Weights of a small GPT-style language model, trained from scratch on English Wikipedia.
Training: a variant of Adam for these matrices, 733M tokens, 5589 steps.
MLP neurons of a small language model. Each row is named by its layer, matrix (gate and up: input weights) and neuron, and shows model dimensions 176-271. Each number is 128 + 32 x the weight over its row's rms, rounded and kept within 0 to 255. Numbers have three digits each. A neuron's up and down rows have the sign that makes its largest values positive.
Before each neuron's rows, "fires in" lists the words (lower case) most often at its 100 highest values on Wikipedia text that the model never trained on. A number after a token or word is its count.

fires in: "its" 22, "s" 21, "and" 18, "whose" 6, "continued" 4, "began" 4
L10.gate1294:133125145181142136119079158123147162160139095152195182079126107139171098116146077097150126125131141156131110146096132208145108173113125159190091176133107117155086164187128134130138124137166119122081129146181115087184122152153115162082134143109114167118121149120115161155149139124138104088
L10.up1294:115136211104139212086161143075133108206148095076094130105118126115198104116117163125088150194107150106141205159117131067172148118081059149152195166112137183153115068103165099106136124141135121154141125145142130167127133131132088124117104082123141147165071104099127124107097201112030144117

fires in: "state" 22, "province" 10, "region" 10, "country" 10, "period" 6, "society" 6
L4.gate1129:094171089069146097122095155126128112127146131104154099125198111172101152124092149080137120165135096147157126139149172152168109144116135050136156151143131096190100129111156166112210055093081057141062114128162115198099155139175100121158137136157120126150046112088067122105157139079197087126
L4.up1129:162110103053143128125143102152168111143140153109121146125134125164095149086141187092119123165119119145145064152154106188110086173126204073078123127120112192107155089117164138156194123115094130117120150128099132103160119126162091141146130090112141179161122148113174150057145140170187117086

fires in: "of" 48, "is" 7
L4.gate963:091106143174124103156166137103138129088085110074115125118114143132150108056175100085146127139197141150106135152159107185076118119094147122128119135117143139071187083169140109139171124160088119186080081174147133126118082213111130157130164149179071191147126099083084134096163093186146153140
L4.up963:161119153175086152098129143078166135083103069121130159095109153105112118163152085192141100212106153089126142168150137100126133082095139168163096142144098137125121170133133129127092115150117136192165167159081134146179169194135093135092103129178104113165110141088161158154133131146111108181

fires in: "construction" 17, "production" 13, "development" 13, "work" 6, "writing" 4
L2.gate450:158096119104070076116188133129083089090150154086124073109156112152151187110192088098165160117109086085120183163142169146181123195111119079074118102146084120075094112081128120087073120153098138177105136167114134151102149174085131079123195136152106105130110153148118185181094115124124138135
L2.up450:143125146112169163173127146135116112158135080142129119113123107090104180109125120143092187131147124128157060093014166139086134169180111158138116131138140172073160070097127147127098101098138095127138101114091112112151136198105136141110150148151164064143121116109116087125134172149141093140

fires in: "to" 18, "at" 15, "in" 13, "visited" 8, "from" 4, "across" 4
L8.gate1241:161092098078208104120136163126125115153107090117142162156167109182140082103166088129134077095131129090084133155159109131128145153119125114116119140115144161105117140175136116159142161092150106168102155129190143096143055093157102143136130133103101148207107119122183123144129117123100119089
L8.up1241:142139157087092156152102094114153143102111110159135160090155102137095168142112168129070122119076183115136126109185077113171128113109128172167127169147143097067119152140115175129113108092132157119054150112105160150150077119130132131151051111126097156113162095135125161126111142137131115094

fires in: "also" 86
L4.gate914:124082129137136135105137140132184126120139122084101130113167131179096103161215174167105101165092150093121161109150121117137067144059120167133108137086164125128199102114047100105115081104143095150093122126110136088103143184107135119113100166132127200112148103108068118114157092163112108110
L4.up914:127139098123179126090101114192168064119115133134133115183106202091116091143118142139114147106127138140118052104157131094141097106217108104131119137174156090137144106126119084097109133111137098149133202159144151137113149116125179202064115183176114093113149152108145085183162150106139136087

fires in: "s" 87, "its" 9
L7.gate822:106176180114137130144163091109146094131152158144110123129142138094184036102110145104126195151105163157137148111150114155157175200126081175117117104127147125089131089120159089117127138168114127119109097102134144121164118098100163092090103117050134150039110129197154159177140155113147159124
L7.up822:061140094094167154130122103148154063140106089106046136093121078111163125134120142126083124165053083106143154159134142138114136148097118122179081114136072147126128131126143156155188139123080124152172116149124191108149156106198141170143094147111180109165139124153165112133141135130112136097

fires in: "not" 25, "and" 20, "or" 18, "thus" 7, "also" 6, "www" 6
L7.gate137:063094145139110112100100183118149094138150139089103158095109151112134075129148143113119128177176129122146155135114164129178108119133087141127133095134121143156140133151118157109158126150137073130139114190151154140145162119130132142069149084103078146133105098167109090115162111188184128091
L7.up137:146092140148144075049117122131158102138096104136126054051149143079088096107160116081138128131163171064118163130107110128155141065165097099124099144134089064118132093075123128140193068154144117117165157140113076111149140195107173085109102108115156120134131123146094166112128134102151119164

fires in: "his" 38, "he" 15, "her" 12, "s" 4
L10.gate269:139088074123106133145164106134146141086172078135105138125096179140142221147062085142136099139131126105155160164129130184100090140150055115144056140141175140143188119155112102161143123129111091126191107086150138145121087076052120094128130129158103123121119106164102104095143080175132085112
L10.up269:144136105092114147085195126144082182099049136112080093124051160207142154144148057181117130044075082078128113136082113129153058101174077121130149174077178150148133135100129146120161170085131040152120120075121134141166136115141089088086100137163112116122111138085087172166137125096106074099

fires in: "to" 99
L2.gate64:136185191150144121082035121108167167113144078154139105104108126188154089140138135141112159154146142112144147094140112113147124104120096161133134112115093155119170115138160133141138133155112202055148127144072157106059177013114089116147116127153097130098113109098110100123129071122125115117
L2.up64:110149134102074219090135143144172099112128119094093133112120182109138095135094166107105104076129166086135170156190116140135070139132087167164150196131085178088175139150145118134095090139166118136124108183147171088105155161117182077119148148109144179106105067136083113108143097105099126098

fires in: "her" 71, "his" 21, "him" 4
L2.gate291:121086123117089119153144113185112175095120107198098124109101127124117147072117099162077136094082088123202150187141160087130081075105140059086125123138187157101135159148153105139129083149116150136108101145062161132148097168084097112125117122131086132162136154152162160211152156127106091110
L2.up291:135094114071122127124160151146137149117159111064156090138106134132104141058117178130188125097125098075161168196131102085097160111137099132145118164156150069101062131132146132135115108094155115081125204122108110163154147170145135087137109146097089114154087077105119220103086146115057132090

fires in: "while" 21, "before" 19, "and" 11, "of" 8, "after" 7, "when" 6
L10.gate997:157103172092149154102103178131165113051159119089151159117113158142173144152133096126124157128076109094123063201122169112132118117103089098115112159112115169084080131161120133072148127146160057146125089106187160101229148168157161112125156116043136122152165130132133106058150150141158126097
L10.up997:114105116186143158125122143170094150084160088148150123088183093151095122186126118115134184117093136110194103149115100085102144150175092138130117153079119125138122124094077134130126161070146159173143127112121126104059103086132115142085090086119066128121154108114177130165095160102127125157

fires in: "to" 79, "into" 4
L10.gate577:161132180101227135138137126113108109132180131130081124121164084109126096141153090128132167230158170135113119133131118120183094114201108150161139077117214154123188204129116209178167139109108118113123057163123094109139127054140134099071106157075079109110055143114129125145133079139157116135
L10.up577:141127047144119105091106141169064113166154168116083140121044113124175173144085157115183136134141129148115132170120141095148129066142108136145121079160084177165104120133147154170199117148123130138138058129099117110106137129186081116109165099145076127075123156134152164126121132162105111085

fires in: "to" 23, "may" 21, "would" 5, "must" 4, "actually" 4
L2.gate1031:131109169154100119093111121222117146101072096139102091138080105153175140127077106113094092102072151093026148165155087112116131093068143111124125143176066122144107095132091151113162117105107049154095106103144154100170132103099126101117144118102133156134160088135172155096088157134137101131
L2.up1031:088109165098128143182134175130112175129131173145160102110100150108151115085089116114164140158203067130091134093183134078103118082184128109149088098117114183129162186207136130121087104147153178068151095144082201069111162095125095117110182072067097125118108121158103119129070148146132093155

fires in: "for" 20, "if" 17, "when" 12, "of" 6, "on" 5
L10.gate1007:135079155121099074112129100049138120083132124025134147117131135103140095170107116177086138117102164075120158079101119082157182145105124073125094123131071180166122153195101162171138133130153140143126091087136124107119094197147069112175166179161063134152094164098117096166162120146140141092
L10.up1007:082101138075160168156096125157110134147047126129135131123120112162091148160123171171149187085137162143080130126127151111090158150146112126075118149095120046149067128146124173118098103094116103121053125074129090143113156142162130159134127095151173102162189120150089145149161127112134133068

fires in: "to" 35, "under" 15, "of" 9, "as" 4, "behind" 4, "salisbury" 4
L2.gate509:145141166129081105108093145130137103136121126117159137120109092081156117074141107192129082150144114138087144181148132111151128113144133123200105056137057103131163171110140151207104132106095123069129131111131163154108113133134120094099104114079111146113182157118145118118140118172083134097
L2.up509:147110116132138122129103170135124088132117145146146161118184092133137140122170121171140134148142176085139107142191189111137146043119111121125087116104129140128128172174119117189091103106119120041092131089175157213132130170159032117120138102099161186168169153088125140074137141110104111117

fires in: "up" 20, "above" 9, "behind" 6, "below" 6, "off" 6, "defeated" 4
L4.gate752:139112118068116116094184114141121122137080143100129127092089157143101096068134083134134122172115139132120107186174119073151104081037190129170172132188188148044090119099082202147070083150099178127138119151152157153161136153121161050116129170105166131176158122126164080118138083140170180147
L4.up752:107137113077133109125191098088088088148168155135071068143091084105072122138078104127149089131148181132143139161126137113124139115066196115164162144192130147066120157115103186129105093093144205145159053149148128094098137138079143067144127217113147149132138176111132084099154109133164153117

fires in: "a" 44, "of" 14, "two" 12, "katanpää" 4
L2.gate902:039117146144048112133113117085081111097092122114124151108194119167151177171107119102130100159138167095114068163147087162056172175059191103110161128195156130094119098195099135145112171110179119176116090176167109107126131175101139149160158138160065142107144118125102093162119080184122142206
L2.up902:147083081078136117142093123136103089156097113110093151115121115165105103157165117169118154155064105131100190149084129144120159145109151108096058091150127106112096176170114149120108101178128110146097127160162102103162145129132105142113102115132142137105174115106139199110183128165102163128

fires in: "i" 23, "a" 18, "we" 5, "she" 5
L10.gate112:101172156109080093085175134091098160166174106076142151171124155093145061123101123150122068133209144073076100152106099094131160090126109113043070115122102177155145091147120113103138142164131105165147088139092146108079154166123148099143125052095086128113132133127164070124116123176084128144
L10.up112:162102126196240113160127088095121159112136083178141157093140161131139084178174137132126086155168130109144104102099189152114094117135103161145112105122182141129123126104150122082126171118114132123123173111090113134107070173111148153153124107138140138082136105135113089072132122118154160106

fires in: "a" 96
L10.gate1302:195125134084072163110071115091114111136156109116148092117144209095158087083143087165108100163138194123137124129115100103102103049079141112159135154122131123137154111155125130115125086131172178191140077102088114139154088164067122129121107150107140113130142127149106095100106095156147130162
L10.up1302:160106078126120104189174117136165081148150173123167156090080151136053167168110115151159099156174138126170075117105100123124136137100073106100120089135145140151097167130117122186112107077171071056134150152162116163106087080138088142116149087155116077159134161127132064108165092126198136121

fires in: "of" 21, "without" 14, "after" 8, "with" 6, "for" 6, "despite" 6
L2.gate16:145156140076216123117143105135091120083107112124178115092146118085160080122089134054131100077102078070170133165121146132154106115140087119134130116130143178136167158147083129104169122099152080113175144152153158078188066128142164165072103118112113137062120128122069092108113202153082145109
L2.up16:117165110099093159175131091104121119109144096158167114098128144153111077130126148065130112078127080079128164145138119134135088131157111074092162141066150084155139154132118147108171124092162118138158160190141128086128126116103203178090097080152130123117057088114092084178053166124121129136

fires in: "can" 32, "just" 12, "recent" 5, "almost" 4
L8.gate1322:193127127183172173119146103113147143152134091104113181090131134120091077117090186080132149172106129115148125123176112106107190093177152093168111144194118088101161108085099103124110128189125130163146173139164165163089119161173096093070102096068086127175148099138138130062159123166151109178
L8.up1322:135062068152136096167151118188149103137047116106139059131141150173104084150134132083132164106114097099072105141103133097072111134127174124168123180118139103055114128187105117141112139200102059150138151101137092060153095118114100092103100119145158130150209115125079123126147112109189162102

fires in: "world" 51, "indonesia" 4, "worlds" 4, "poland" 4, "china" 4
L4.gate978:106148128115073154128154130170120084067172117051129140168085094119105120128072158101170145091102137118155129137144107135183154133124125139131126053109109086091147157061086200080115153139092158079090126124177139095175154127161106127090181111140123131135164217148204102111092138126158166134
L4.up978:068158094103146080132190141170155097115069125108095161132170127084161130158134092133143119134120139069121097133114124143142118115103165144108138129128217099128061076091088139123135150127111082115086112133114121133165150104136115118145100115123061147136097088091143104122141123131153125085

fires in: "following" 19, "two" 16, "three" 9, "into" 7, "above" 6, "below" 5
L7.gate285:132103123167168124074156118122117123089149091086194143083099118168151142107140100224106104153243171094093075213163102161142121119106157069090151079110125167141161144164072141116143131156125103112150092219158166124200143139077102127147197165158098158135121129146128072184165156143204103135
L7.up285:117137114100106071112062156127105115124178156130117141118123137115114123112157133120092100192072096117153185158106120128129177085081099097143149105145156124092056157086086149178042106173123144137102151124144118108068043085066161172118174110095080148144134125137190108145156165164128115123

fires in: "also" 34, "based" 11, "helped" 11, "even" 7, "compared" 4
L2.gate390:110114119104101106150144046203133135138151091069168089132139131150136139166116139114170125105127106163112124107113121152118140106099153125146147114127109161064087097095098114126144197059113172080109111110172124100077131133146168115083099117119114115174158147098102126140119130089181160115
L2.up390:147081131118130092100133147067103154172161125128110115110149172056148148166089170109198123081160151121121126149091158155148160143090118132112173141194160178079097104097141143133117116167124185071118156134152153090150129137148137090136113128143124104089127175111105134099122128125153160144

fires in: "is" 27, "was" 24, "as" 5, "being" 4
L8.gate58:130143185134174174088140167122132185188082105142184167102104150084129150102134173106060131176107160153094144128132062108089155085117149133134148142119095127162138142180116150105186141167127109192098109129183193147193193135126159188129177153151076146138151120169129082112129119090199121242
L8.up58:135080124123103108103187140119147077109053152122073134070153118153124137125163134114039096164100111158097083118123165100133103108124154159081090149144203128144156114105122133163158162131118092100137162130182120080109173216186061127108132119173156150119161094110159170109077103170206181131

fires in: "more" 42, "most" 11, "less" 8, "higher" 6, "major" 5, "lower" 5
L4.gate1268:114146121082118118096086067124146071123162114141155168155170075136099154109165142069154082069177157085136162137197163107138120103174157132168127153163143096115144121164178172101173135082111128149074164127153123145148125172132111120087098167139113114188114097149149113108111119144158112178
L4.up1268:104132115118133184145184147103130144117120165075108135155171131092077144131101199160168091127118110118159122145130177113180150107151160118130112123144150094069152115147134191079113140142125163097113084098052104086138144199138108064111092150185093139087146080164171104041113125109140174109

fires in: "of" 62, "randle" 7
L2.gate227:139124191160149127064104171129137200137078108114162177118121142116152137097152126150138077133208145108158187119135116164117143047140160167167083185207134152166135159139155139142115112175203148158163122158143143174140150163125137116070123128097123097157132134128119063151123166137146130162
L2.up227:150114161119130162037104078110157097101085159100107101121100154150192147112088153109142118147147209097110151133157150081152127106159125188131082089190071154164115073139164139094123098149122199130189147167139134147154120187137135145099089198142130163140127168170128146058101140113115082145

fires in: "to" 23, "from" 14, "including" 10, "by" 8, "through" 8, "of" 4
L2.gate137:110110167131090094150130103130107081169096133104064151144075161114106102114081145138140128125162111148126111160103108159172153166132140168139139154116117130084149093130132201154159196163097123132108113148172119113156135139150131089075124134130126165112100123153177128136146175194154172093
L2.up137:150070135145116133108158115141131079139136129158059115137058116198106085121075134164170119170198066153083172119157132138145149155157121119126121084121161102168150084148116154143127179138108076137072119110192151132093117083196134118109141114123115112117139176120150128144094171139177154111

fires in: "of" 48, "from" 25, "to" 16, "in" 4
L2.gate1224:100118112127151176169161097125150138155119164095093110192134173096169078147048091150096161107157064127179127146180071127145132097141105129155166105166088124154086153115115129154140144117077136119124150138110163135151079106097127146116147134110151166083058130133135097129140131157129143121
L2.up1224:201159117150050138125133180111118110112139154116116118142137128130106143145081133143139103200095148177112163130139147108130132078063087164139180173120091051166135122095108130189093113134137135115131159142182160130138176134097192143163111100105140093112113104171126149115137087128154126147

fires in: "not" 23, "more" 19, "t" 16, "to" 5
L7.gate238:096156187155150121090078198170120139152130040097159123180133133134110120120184188160113106124145092114126199163163086142090131105161134107182124102129154164122125131127097158104115074099085051079106131187141176146101106086169137128139112140112144125135141094125076099136125145164152107098
L7.up238:143118132135147087082105100146122131106173118116143102146109089141180098120112154107131123140134149137136135120135118153121088080125086084171093161103093145179171120142108122089098111099040102130082199158188135196068117135134153117105134149129138103160069085123130109121117110090213148147

fires in: "u" 22, "united" 16, "state" 13, "city" 10, "john" 5
L8.gate462:082142099127155138096109074120113058166199088158125132160157118102119109118128110172109099135152164107134169143158112108061129135137120144100090145187158137134141120111043123109159104075148145135126119139108183115096034108133206099100192166138111157158119097104165109113123162119122132121
L8.up462:093092044103107115129142161126120069134162079120149121142146116085167123129071154139126132055085142111172077106130100139116173142188158141180145109148101047115105131109136200170144090132157126110092127127104123136129168107134129129104093104185069141129119106101137119164157111082124129081

fires in: "and" 69, "or" 4
L10.gate851:110115111109151152166106135110079104133150057117146181121136149129128150129189168131179138152107103118122091169184176133139130105101126108133133170092175115150175110144140159103165086118117048095099138096071120086197171138159123140128126127110098154073179106118107137177108169147151135155
L10.up851:103101164118091130132171147121133145136130101135159149132146129102183099136157140070092060112142095094139154129028072116093179143199166091182132158051082139131122145134145108107149154135153140147149178098178079136165202119125172117099054100088078117123102135078136144097192162132165166132

fires in: "and" 42, "a" 10
L8.gate842:113130108173064133119152116110123117093186172136109141165174132077122110157201103155160171127094088142126111154135091119144160079124106111164101219196122182134153142138212122106085150129150110116130132130158127117100146139184094195166163167104175150106197145183111123178134111102134146144
L8.up842:112072061138127085056151109095124125101132129129122067068125152108099141127206128090123074130140142235132166135130116123150137141133140109167098162119067105150121106089139108164149160095143081123119129122146121158112130145158177137142126100114130145135191102106114174087090122120151123151

fires in: "is" 36, "a" 21, "was" 7, "are" 6
L10.gate652:101122199122137122143134100103179110095095145120102093104134156112124059060152110159064130118121140116096109158118082180133119111109100097118152164123077113103117111118180127106100102126139101138103093117171148152168139133103137184113151171142115117169140068141100154189176106156171133155
L10.up652:171114113197116163154097068132137144124145094147112118116115126195119161098163099113145136177128133143152088131117145127089041045064150148156071124145158132154157133122082090185130123114093111154137132126072126130131144132088101105093094083141174095112110128113129131112146106092148145170

fires in: "the" 72, "s" 12, "whose" 6, "his" 4
L10.gate453:150192177152113169140200142112155118155169135107102166146098152184196073088128140172152093160138165131092084129117104144138098119109171117180123105119130184074098115145160099095166131119114088160152077120098124130130181131063122146115115069057124117092080113170170133150140100175166079067
L10.up453:167077109133182186175154139152133151079094055173175077078146125137116136125142103154143115138079142152150103140119136073133090078158145175133157115145156108180083110058092153119110177078119120175130128132153106090120084101119104132085121137166134092117089141083136103134145153072202157128

fires in: "was" 21, "were" 11, "is" 10, "been" 8, "are" 8
L10.gate38:170119175129164103090139111152109118056127110127110077166164132158151105134101147135127104124123085178112128136115190086125141114160154168167157131122150109068145170158094116129129113167107105143084193184191150140153138180173130100115118165142136122112121106097154173146154102096173108165
L10.up38:148135128128135138081207226162132131155111150151159162105076116163192082123147174077087120117118145113129117126123136122115140095134155159113148150108146129116138118141139146036095104149146117161134132119158184138159126148153129123108115016136148163118180135113227132149112167138182138122

fires in: "of" 31, "against" 23, "or" 7
L7.gate375:107071120114125122140150159079134150107073100070174160141129113101121107100115129122091182089142124075135131139134114097211171083171088121085084129059156116124186122136150152140087123181130148125134144137175144164166165193071080134106105089141114089184076174080138082129114113110131118148
L7.up375:095107069087131143127136140166114108173123140126084191189123087159149103154163085119188104105109089129145175167137099097146102140094149110052100126132103079168130176097108109176126097146113086162116165114116050086143128141151156136155105137104112097104173128117170140173133097155115174108

fires in: "not" 32, "second" 12, "third" 6
L7.gate335:089119153128094148073117197134202169116146101178119152146141171094114150138088134111080162085213087113111114103185100167081083138100170094178127097133184063107092204183129131110141121138083112120162125190169165145128128168130146078137060085137072135136120105150139116110175140135128091110
L7.up335:138089107108112155135140149124165157174167121165196117164135078128179184152118112073098136143170101105146164102134100088099111152137120136152089155112208106131116151141116081145151105074090102085204164122153122196082128149166170124167053062106168129150197099156178115083107104099131095106

fires in: "also" 95, "currently" 4
L4.gate578:090123125106081139167118113144204086124194156049132094108134095123147127118095135163132106134175120107097162113155074124117124118128163073114123113188179172135128103068121094108123138059128100149090110144174149119154054069137133124140164158113136128093094087082110130157110158114166128159
L4.up578:101088126108134149171139133165175103153110132165159109147117134159108090136078160162105119139082176121103103141154093114153116105167158119154145115131157207134148113071144116087147080060092101122131099126134161166097071110117186097097101167080107120103095123125150106095121150132177139161

fires in: "have" 85, "has" 4
L2.gate1278:185074102175172113140201118162086115129103106094130109153101147139136110148062120112132152135120082106143111087121094084124128097154164176140180131114121158128125084108122096179143157110146038089141126118139114074102103101158038109069167103180173143107129094068132098158146118148155144096
L2.up1278:186129116189157159154097100156124148134157123215149129132154107146140168105074171113105130178118118143169171128103125081166108103095072143116157080097086121080129096137147113103135160109144169083100139075133185176063139130145116134164117092161120134157093108101120110117042174170084117154

fires in: "army" 18, "united" 11, "county" 11, "navy" 7, "border" 6
L2.gate526:158153119136157139122080139145166088118148096142069138161063182156119195180117129098129204097119088170134104086057124190088126132093109133050120124136148144080154149108130107202138122143142147073155070079123165125112123084132122160120106137143114115120158185089061121124154135101091136151
L2.up526:144140130127138069053108189148102109091097108155062131112071184121131137115172190089107130157138101102124125127104102121150118142147151092195173124137166125150147114116139105137126069145132134091124112151133082066214141132128097161147087111088118143133107155127140116135179127105085161083

fires in: "was" 24, "been" 8, "she" 7, "he" 7, "is" 5
L10.gate430:117129126092133116177206127144097151105162085093146109142135155164181087090143115126115138128148159129090125195134134140060124108147085105097107117147193158047142140151165131061126104106132117089113183105153160173147118165088117153135107118111113169177198103162146134162115073134133158128
L10.up430:093142180169115171083143185100112111141136152154124120089100168104173138147140080185098093168139116171112087147144149139083116128117128079024107093115112116194117161051132132102133154146081186149132167191120115133142130114113176103157162187114157167113102122114149160065187103111104167161

fires in: "on" 13, "of" 12, "off" 7, "to" 7, "in" 7, "out" 6
L8.gate937:071129073120134101101153115105087110158100064124110153110168109097125082115105095121077123122148127075120172155146099106098145133165147133147131171139189155121126133213097214128139096105164067105089115112141153056117104136132117132168096090089114111133101173128050084125106091164053104126
L8.up937:146154135080120068109085166130062187144098138075139131024082107203105120114090124118107167132163156130147062166152136117144107098112159196108107084134070165114140142148146154137081120134165113089135070112144153210102147220113104098109119069130143099176156131117123104107136170142155139161

fires in: "with" 46, "have" 11, "has" 6, "offers" 4
L10.gate929:220132118115124150173125090145110117110107163083075103076080167166144068151120085155109055088139141106082135147057095170117146115162124145173133091113116113146170109096077141056138164143101134120142113165144157168125118139148097173121136136116063184178140150174121082151160113134129119107
L10.up929:095138121115096090139105122156130117082128166090125171115151208139129122125103175136129136128131184120067107141138129113130092094207127159147123123066144137163166098172098139109106121115163118161082142132107138144112136154198072160151114061089110172175079141125116057136182102136111093064

fires in: "not" 23, "and" 12, "also" 9, "t" 6
L10.gate663:132151145118155171147153147147108096141151140172108082114148106133157101094108165086103091136114160133154126164161140072124138170130105149060071115097156149128207064082126176183182162102156162158086124156095123173098085099109102090130099128119105157145155143053178080148126134159067130162
L10.up663:129128119164135173089153140167136130086159153170205064115134170143139054163083172096154174095181145170159123144154190109110174169132182088109098111117133115133091097112143124098119123131170141164137151159143182175089136205133140157108066075138121133179146129140158147139142165147147127169

fires in: "world" 41, "nations" 6, "heart" 5, "worlds" 4
L7.gate1342:057104170136097064066161133130120077124120111084143127157153152095162086173107150104115164134153198110100102140146083162104156141110100135135095060068151111126148100129132130097121171133101079140128115146086111149136168189145182102090186165115091152143122145106146149129154109142126161163
L7.up1342:122075105119097112126119113113128133132154073149157174140135094133103148093126180119196124112125169113122086113128187106144118204113110089131132086090090160117059104081107114103118113081090106083108160095135113092117141079152137132069098177098088152146101137114125142069134159098147136102

fires in: "more" 15, "high" 10, "less" 8, "higher" 6, "low" 6, "lower" 5
L8.gate1157:189115213142169111123141156108088150107113151102095131150152072143103132142162142164153081108154155108122124123124154135143092084122192173190109137149127135153176129182100156111106155188174153101085054176126132199115083126125098081155177112141086161140123154160129087124211087163149109147
L8.up1157:127149076095154107113148017172086085120080165098114155171143185094071121145138119103138137084090106156112094138154125145113127061146142095139144100153156132108099138147126169083170130168110105110075121157099137155124101122120110098154101146145135181146144094178104116135080134106118135098

fires in: "population" 17, "production" 13, "development" 10, "market" 9, "growth" 7, "commercial" 6
L4.gate314:168185088133177133189119090144119124111131161174069126097148128102035155149124119139146113126079127126128143084148092166147169185151159209157136092149092111140149136113101080082077120124072135117139150155104136144100175126091096170146127179150128142077139127118083128127160134081088177128
L4.up314:156109120140141166160136138127051051162150099091130164135108104117128124116169062168077131158182112183120146177111181123105105152088146099107096150157110116111140095098082124145166161200073103178168099181160100087192155211129130088143142138107132132100063163148101109112241140122145153148

fires in: "had" 26, "has" 21, "have" 18, "never" 9, "no" 5, "only" 4
L10.gate583:119077158107141092092176164143164138162122127135059170101076127123132095096105100135086143062108125070108142125087105111109120135133161145130127095088173089044171143110121178030162121193105066124166119151146172165172126095178135194189145129144097159165131149210124134141084189156141138112
L10.up583:134102130132164140099143136197130118155110122160108125101127082089138096093129145157112117076131142035155150180085104111149147092139120065083126141090113125052151139103052127088089175120087138139127137161189122116156062147161145157122105121141116164151140059137139116101114183086171140072

fires in: "to" 45, "can" 11, "not" 4
L10.gate99:176122110152120109151057173157068144120153137110098127137116136143138137091085103107070117133097134177120155144102117103099147215150177077133117083037128125153145137138153195168161166148116126129114138124142137170148069138134150134117179152114146162090120112127128093161118134135162107114
L10.up99:131167178128112132092124124113140130114159019134151173118136191165074063085171113080078172172136120075137078128135110171089101178158139134103095122088137123136102161144136135132146136095154088100127129209125157197099135114136097106112156115098092154141165117122166162132146142110115149105

fires in: "to" 65, "into" 10, "chahat" 4, "visited" 4
L2.gate386:133135147111127160125158113110129120097105130152140107131219111174157144092152073150071085124102117136100135133138192138143196118142157098134066117122165151157125116149192143166111143179166108209097199113143150185127081157134166101150121186145141146145112149111169096144142159114135083111
L2.up386:073130138131104150128159095173092097121087137135088121153108156074125185127119177126109197138056104111182161167119082107082139064120077109096061149147149179091140142174155113146143135187133133124178120161070199115119155160172084121116079116137174152115141117151131129182178152128131126121

fires in: "have" 55, "has" 37, "had" 4
L2.gate1193:170085073105107060128164171118170118091093121101107114100181133088109122100086199121101096088135121111114140138158103079178148138146181114139120097096103100081127116130071089124185125109123111122162181161125112085142145113081134118115097147151154133140146082044136088080145150146113119069
L2.up1193:178123130112128183173088159136160079096126150145120174115154125159132124125140144040086073146123120139101130130163125124071130119131140206077049139096075119136128089110099057102134117111209145150183127123186112098118168117091143111107145162129120109152165114058084097085099118188105100095

fires in: "and" 39, "would" 11, "will" 7, "may" 5, "then" 5, "now" 4
L7.gate1335:189116097133164121088156075140161120146124072115162137129119087116101070184157141136096152104172150110146140131073173126147066164087100101104114119088163107120124129127047064177080132144124114131080118148152108112165150135153155120125100083147126108083192096111148117168079138115121139183
L7.up1335:161108117159087140170081099171135116094134126107169091107123131117162100132129165029129099151168131124122086155071123125159136161187124100151120120141194088158123100125167106077116090208130192129110171164119133142087146118077129128088113077159135198172168123112121105152122153142069191098

fires in: "to" 96
L2.gate10:121179142160129127070151159200192088151156112106128079105086137154161065083065144088117121160094134086140107134151111128125115125138051172132131148158081154117115171050139154099127125118158141105134147105121183094103190120156187111135170127106108122116155091146140122137067160134157079087
L2.up10:121186144189094153103106179086166090153154132158140133169168122101144147152105150144138155122105151138070141120125084136116134112142117129118183126154110079137121176149099138135142149121164140130166137099107137139082129135102145146131119157075082132133186116158127139126153121158154139128

fires in: "were" 21, "are" 20, "been" 9, "a" 9, "be" 6
L10.gate358:118104147138191097117141154154094143142074126134141085116169143136051143149076133164098139154210111081178054175164114141124113082101161083144135126132172139146142104125150143065110098127175125182173124143159110143128156197116131077096154142150123143171159100133116069107170119140123157112
L10.up358:148098124153121105098137164065120131150115153135122115157180133174147133123113112117153115136233159152110103189135065124120084071125081100110158080183126139133141133095092123116046154109139105202125191094094146160126114084098139179141180112113169140154133130169164049084179122099158151077

fires in: "of" 25, "august" 16, "south" 12, "north" 7, "july" 7, "june" 5
L4.gate176:177156127099135192075129132117144172131076152068124109138186105159099054133141155131135113103098093142107144181145125130161140160089129158092171121126128170173111104067126130114078081146125091144034148074112139108157126190190099142145097110130085115123144145091118088118129159202139115100
L4.up176:168146153114129169111096156108175088150110171056160104144137099132062035128092138116139123122157034186140166114154120124187138082101133169089075109100140123190149112103161150171079059165152115083071123095110084091088149142140077122106148165125053086156155099111156170117144171186143195131